From a checkpoint of a small transformer trained on Wikipedia: 8 heads of 96, biases.
MLP neurons of a small language model. Each row is named by its layer, matrix (up: input weights) and neuron, and shows model dimensions 240-367. Each number is 128 + 24 x the weight over its row's rms, rounded and kept within 0 to 255. Numbers have three digits each.
After each neuron's rows, "fires after" lists the tokens most often just before its 100 highest values on Wikipedia text that the model never trained on.

L5.up138:130157126136090110121108135147132120145166161139141135187118079162159131146121191166150142130090141132105132117146102101149107111147119122109116186140163083118102137130175158115108118155122139170154111154150125159144161110132116154107121143150125093109140101148138143107119103167098116155088143111098080111078161141088133123087152152142125172113117100119135111144115125115110148100121
fires after: "|", "\n"

L5.up2626:102125125171164140106104104119171104101164138109137113121105125131150126122123094150096112102077116095115124146125139124155161145155108154118076110126133118076153117156146126163164170132128157111090142105175146133198133163114135147089102149138153152123129107093106141079150139134107131121138137055133137133165144129122153132100169108143122118075130092123103064139114151113109112140093
fires after: "| ", "2 ", "0 "

L5.up3025:161099139154124132088093108122167156129132145126082086127121132124143114139137165144169112064086170144113135102139093098151154148136147167112073169187128114088145094127107117170147092110114157179152113155108179130143135103143110131079101133174137132146136133152111154090116132152134125130103130152144105119111136178092129180123163136146127147093159117120119113147164137099140122164084
fires after: "|", "\n", "was ", "- "

L5.up1073:091121143126123163114167127106127148158113126147157140153132145153153132134131128123103115159141115136124136148136115174109151132156102135126127136103101108094141118150124177137098098125145151120148121192163090104111141152158144157138147093109155164128112147183177047125104104127076123148107162093172102080147171111103165145129112147160118104075147134090096082075142117140105122155107
fires after: "\n", " "

L5.up2915:134123106167131159138126143131099127078153144156137119121112096142115114094128128139119077136119126117108154143112190168107101158133081092129110101124171132083191150122136119148150121149109133126090139145121165134104142089143142112106135125145128130116160154097153154085151111136114121134090124133130089111110138143082128144137161141111148159103158100099125117147114106069138113173115
fires after: "(", "born ", "196", "referred ", "197"

L5.up2383:153144126127109145131126126136135082111120135159101146123142119131133117153106150115137145122124202138082152142125125135092123117147166108161071140123124133129118101124133156127124124124164102127153162179133172129096159113114178120119141116109146180118110137164134117124129156155132090095154123143125157138105164173153140124125114196130085161116157171107166108125108096113134157161142
fires after: "and "

L5.up2529:110123158129104060113145167130149132151139130123077110109104086150168136140145149104110135133144136130165113128099139143111146091116108142144107097143100141113127115117113167121103093169117120133094152121117125118102122137156129144141108120127148103137156164181150119068134158210147145144134129073128133123149143157132125158088156131147108106106150117135132116173131180119125165160142
fires after: "=", "\n\n", "\n", "- "

L5.up2692:178144112146108132086141112146126145148131139148123143148103160146196115094117145158079151094145150090089125044119139191102130123154099123146103124144116136131142161129128109096144107122125108109138133127117138173134112133098148121117149110156105145104142101155111115132138102140130133114084136072125109135145123146139162077120117152146161134148143126115112120102119116125179135144143
fires after: "I", "Al", "al", "Y", "O", "Dar"

L5.up434:134144116161101113104105157118175139102167125141112134100080148158148098122098124131109172126150136135108165139111154118135151153139168090120162130118128096105166171091147115126120159154125107108141152148161131169133167088077126107100134107133166157153147102149145106103127135126127162171102102100102160123122129115110182161147125129133170107061133137095129145101120075152126120171139
fires after: "==", "===", "== ", "=== "

L5.up2871:089106142138104160154149132113151120133146113113147155182158120120162135122147085131121135149145138112151123140130114163171134117132142143110102104125167093123086134127146153149098120133152160160163146192160126109110121151140148160118166124140130110152094140179136107154092126155107120170143152126139079134148137105141151148135174150142108111110138139095123089125129134096112168132193
fires after: "\n", "| ", "- "

L5.up69:140106144127102140078160149109144125120105129165159151142130110123129128166150098145110111143114119154160117088150141112119141135130136144182130115133153100111133080161112107120134081133142136158157138150097119091112171108142148161151171124149159170109136117191168097118133129166109120153128138081106141123105152138115097177099153170151134114073166106087152100074127130117146169112116
fires after: "\n\n", "\n"

L5.up112:147151133135137165153132149140112179126196150184152110161151113143126131143126117183081152116145076142096135138139135096117169128143065115157144136142143123141161112078125106159129111137118165134086152129107135126103116167137129169142115162069128138159113127126125090104128163188130158100132105097150101131120137112076118138157140159127083153147142163146110100088153130149133089123138
fires after: "| ", " ", "0 ", ".", "0"

L5.up743:104093140148073166137132078140178171141116145124112118140076134145159114134128133139129134120096148112132096128133088170159162087151117130128108136131134119130125113146120114139149121083149136135133134088151144118191171103187109115105121133142120132181171099161144139086144092124118106124119165073135108160121149154150122123128159142139113114110173120130095088154113140074127101141148
fires after: "\n", "\n  ", "ar", "- ", "\n\n"

L5.up433:156141147145073110103134173108140139120124134097132155162106125165162106166124197128095108100147120123114109126119120132178166096164130095134123107117099127104140144120139122126158104176081104131162138121116134122137140091135167120123178168107140113102135119165150084136108140103099114111134130040147125172130128139154153118153108162140157138078140115083127129125119146132140125143128
fires after: "O", "U", "I", "A", "'", "E"

L5.up311:134093070159147112148167166122155082139157106164152122070115107158157138163145126128097115128106128149140095121133128155124181124134106193135100104163140086091157100169108127127078116161136162130083146114146146161117123134110134126119136123099160141114132141108124126070153104115119159125104120094146123143134150147071152170131176107156132105098111122121110093131143107084139127146084
fires after: "| ", "0 ", "9 ", "6 ", "1 "

L5.up23:121138148163136163135177165125161135117118113083161138119122118177082133133149147118176114163103155098096144145160119124122155148160112109134135117107116126130125115137125143095094123129139121120133126155144106128092144119118089127127154130101166145105103146130123095129117179091122131120164126121100183134140141156143153132162150143181118145081132165158184110124106136123159121116144
fires after: "T", "D", "M", "P", "R"

L5.up34:124137169148143144123145192122160128104127141109058107135086067141089114055134131145149153126119109152094143096152131146161148152149158142122119133121117139143145126124141120112132119123108117107151123142100146144150104127114183119087124096110149132122085138105151118119098168128163083089125113147112116105132113128162166107132185194158121132107141190122110119129117092102159124145098
fires after: "-", "M", "S", "R", "L", ". "

L5.up506:128139148133153120128121161158122178104151149125160144149128136097117135118131168128145120137090061068143127147130146129105120151125139148145165102129099127119139144116102098131156146157096169139099140100131144137131143150149133129135096107063110132123099134111142128134144133145107153119160126138112122165161135100109101118149161135120110137123129177145111160109144133141178089196098
fires after: "| ", "; ", "— "

L5.up614:119128132112102127101100146194125144089186138120179160129077090124092108109139151119144126178112127146112129118176108182120123139145126139111137103178132092102128074115149149155167163096097165132129166124145124137139127112136165146146111149105180106158159136126159120081149156120123150124106160151135146148080143090095129108101137087138124150096166111117145113138123133137118123145147
fires after: "St", "st", "cl", "Bl", "Fl"

L5.up1815:103115150127131134113096088126160121106157121087122166152104121152169136201117149164152086147117126140132138112111166139177157105155140133164108083143121148124147173115148085123136140148162159146129156084110113152133125115137147160122119162130144116135137140131127151114138139157131144129130130083125142099125206164124113153088129088140145147127150101143154124122138125104163172185159
fires after: "\n", "\n\n", "scores"

L5.up945:140147150129092157127099120167168133156122148166128120131146124134135094171093156163110121070135137114148113155125131108153130135131146131158113117085126129143117142130092140138119117131129142154164143111116117149120133106103129134080131146112153109076123127138098141145106090116178138156119125058079140164103136125130103095136126178129129128076131154112149137166141117158124081135104
fires after: "O", "F", "A", "U", "C", "H"

L5.up1648:159104118145148106160070133133153131118115134114113125166154104136123119162168116112093151102116169146096141110093116130141166138145090154125146132119123124134125140101116100125107051149091123139135121126169119149129119141140157150147108103111167181142133112131123134045143151135135153126112149125142149143110161117123144137176092154131110122123132123132119109172131158130201146183111
fires after: "\n", "| ", "- ", ": ", "No"

L5.up1969:105146103131097048120136116169125149143135125116124198141096125189166121164129165143120115151127098123130141156121147117138146140175090110139145102106111138107142102145172153144133145139142139149150149140160072094113156127143134165147136102108138156125168133144101050126127099136138140154123168095129121091118134086111134161135152163146116089113137099107121116103143097140111151156155
fires after: "there ", "There ", " ", "\n", "Turnout "

L5.up101:134192156134105114111150138147128143123134116135126111095104111139130095140129119134139078109129134146094143093160106155148163130171182166115123086116115092113126180116121102101134116132102116142172149130154129186097114124111122142079160134062173069098112142122135103128120069157130136098091130045125115141108132158138164121160111104115152162084124143132141112115144102119152106176088
fires after: "C", "O", "Ex", "N", "A", "Cor"

L5.up397:164124133150068120123120123166097169141131151160117127114082116157193107164137138139104145134150162116125102146141104130110121123146160144121113084163156134109150128121166142162090095130132109118143118138139118109116147126111166149127139163139135132116141101167130083088128108121091098153109157113080105127096110162143166150147139140186143103116145131130124089139101107128131140161102
fires after: "\n"

L5.up1233:144134147109045106106156134134130082124112143113106138094121141167175109108123153142098156148139133140137094151153117142137115137110162097130102126166115109154127112147134164117113120132143109102174130139113147132113082081093160141115134119148179150102116116178112131128142102142116126159099108136089141100117145147131114128073160181203140113126157134091121138141135091119135153130143
fires after: "\n", "October ", "September ", "\n\n"

L5.up219:137143098116109164132180126164098125126163151122144070166160099147109110123134130154137103114131118096128119153166151118122126117141138137156145102134133162115145156080132105103157132125123108127110175126096129146094143160149096115135128138114158123144084142111116138124128133172090094103157086125126151081183159136171116119133138133110112099137137182152112150105107177141167087149114
fires after: "| ", " ", "1 ", "2 ", "— "

L5.up2660:139097174126154157139152167105157150108146126142157124110101138102081093106146116138132129127139079119138164111092155156087112148149123135150144085125151109064162130134134097168142163103103131132129172095145159101161117089135154140116152130162132161134139153148166099094143138115113116162116116105139113156132138142124161154144148122099095128115141135146113120144134110109163138189163
fires after: "born ", "ft ", "196", "197", "dr"

L5.up2362:126085122125105112152101151149150119126105115142116095136159098075141110168147124151164124135129131120138110136117179107133125110136096117155152053118148132109156103098100158105113112162148090108112152111168136060152165107133118133145123138164131122143099102130112117096092145118078109132125095119129121119121130150123144167117121094156123075106133104161139130140104136119103132139114
fires after: "| ", "; ", "\n", "amoun", "- "

L5.up371:133122153118149128097132110160156131126130133141169134137118104112148131110125122152142119107092104091152101112153133119138158124162098152136138114132121134094127126120108133166158117127089169152094132131167142120131139166117135138127154129082095143118152106120162109112147162171121090104139150124158130134147133119128128161165159132083110136171152118149122123110149142127129138149161
fires after: "| ", "1"

L5.up1417:146108107139133109145110148128117113153096120156145120141132063170136122168131132129172137150132112100134126139108143152105124121122126112144140179050141094126101122093090130148107116155143089143116157138148167110107131148111144101139115120116133164107135100131142090125150152127113160122123129146104140166096157152107146165165138153176080155135181148113139128101109072136138114130138
fires after: "and ", ", "

L5.up899:149148153131135105150122125140142149154118123185134157182084132150150126147138145135107128159132162126117120136154093109097120106118116098153112143137123124155136140119118135091113114153143103151132131121133143126081142118134129150123122121148152137089070147174135102099103114123094164163134128136095102114089139148115109123088152131158143111086152123094132112129104125108122140104114
fires after: "\n", "| "

L5.up413:141147127155105092115162143097093097136123144133164119145100095197145141143154160146117151134088141145111108099177144170136129108195160098123143158145113121112122096117128153108112149135108126132142146135133092155140154156119123111088153156122111129107114112101134102104098151122092114153112111150093144098101133108113103141111122162127140135144173105121128145144114130124132110120120
fires after: "|", ".", "=="

L5.up2448:129148074146132122138103145120095130109151132174137113115112154120165107149138095178112113109100136113118143070094159145153130151153093159101114112121138081073092121149113111136123127124100105145144165148130145160139161137099134110103142098128136115125189137114109173119108118118117072132121106055119130155135122124060193120140181106137153147127155133135115105099168110152193139154163
fires after: "| ", "6 "

L5.up1923:125102143132141102107138137098163135134169140111095102112127101110119133164164136099141111137148156149163081138098111122151128134118092132184119160114130104136138116123093170128132083171094107166096140134116133090138133121122108177136147085160118118101167123151104099112155163140112172080144124066131131107109156122117148135103093114158132095127147134132108104122119107140173112184132
fires after: "\n", ") ", "- ", "zone", "time", "Total"

L5.up2940:165152151121087094126175104119150146114161119135107105154085115161132105092094169143107156177136157145090128136165126147106138105116147112141064105154125136152156142159159153141078088120136130148134155142118107132115133123128173129105122130146128098106105122166160158111117101134117144126130125186073112112122135109126133130105186134136128173137100096103075133113092129134135129132117
fires after: "|", "Har", "\n"

L5.up718:133151138137116102153160124118130112117147124139127133152072096158135098169144172142166139129104167120112135145115159151101138131128127115120122129137138122110165146105141141156099144121130114121095134123103150158147127121115124092096123142139122119144089144138152142068171151165153132181088068093121135104158137123112134161115167103180141120104175100127105092161107112128128139143159
fires after: "|", "|---|---|---|---|---|", "==", "===", "|---|---|---|---|---|---|"

L5.up1206:125131128158106125099160148146218099161134113107162101141110126119105097150147130122164133123112141158109143088161110124145165117173101135159116137131146087102150120118114125091180082147120133141160173112136144127105145095129127113064117139106162178138117101148150161079099124155163155110157139130118095139141131125145143078150160144176126122097129168132129115114080137090137170139134
fires after: "R", "C", "B", "H", "D", "S"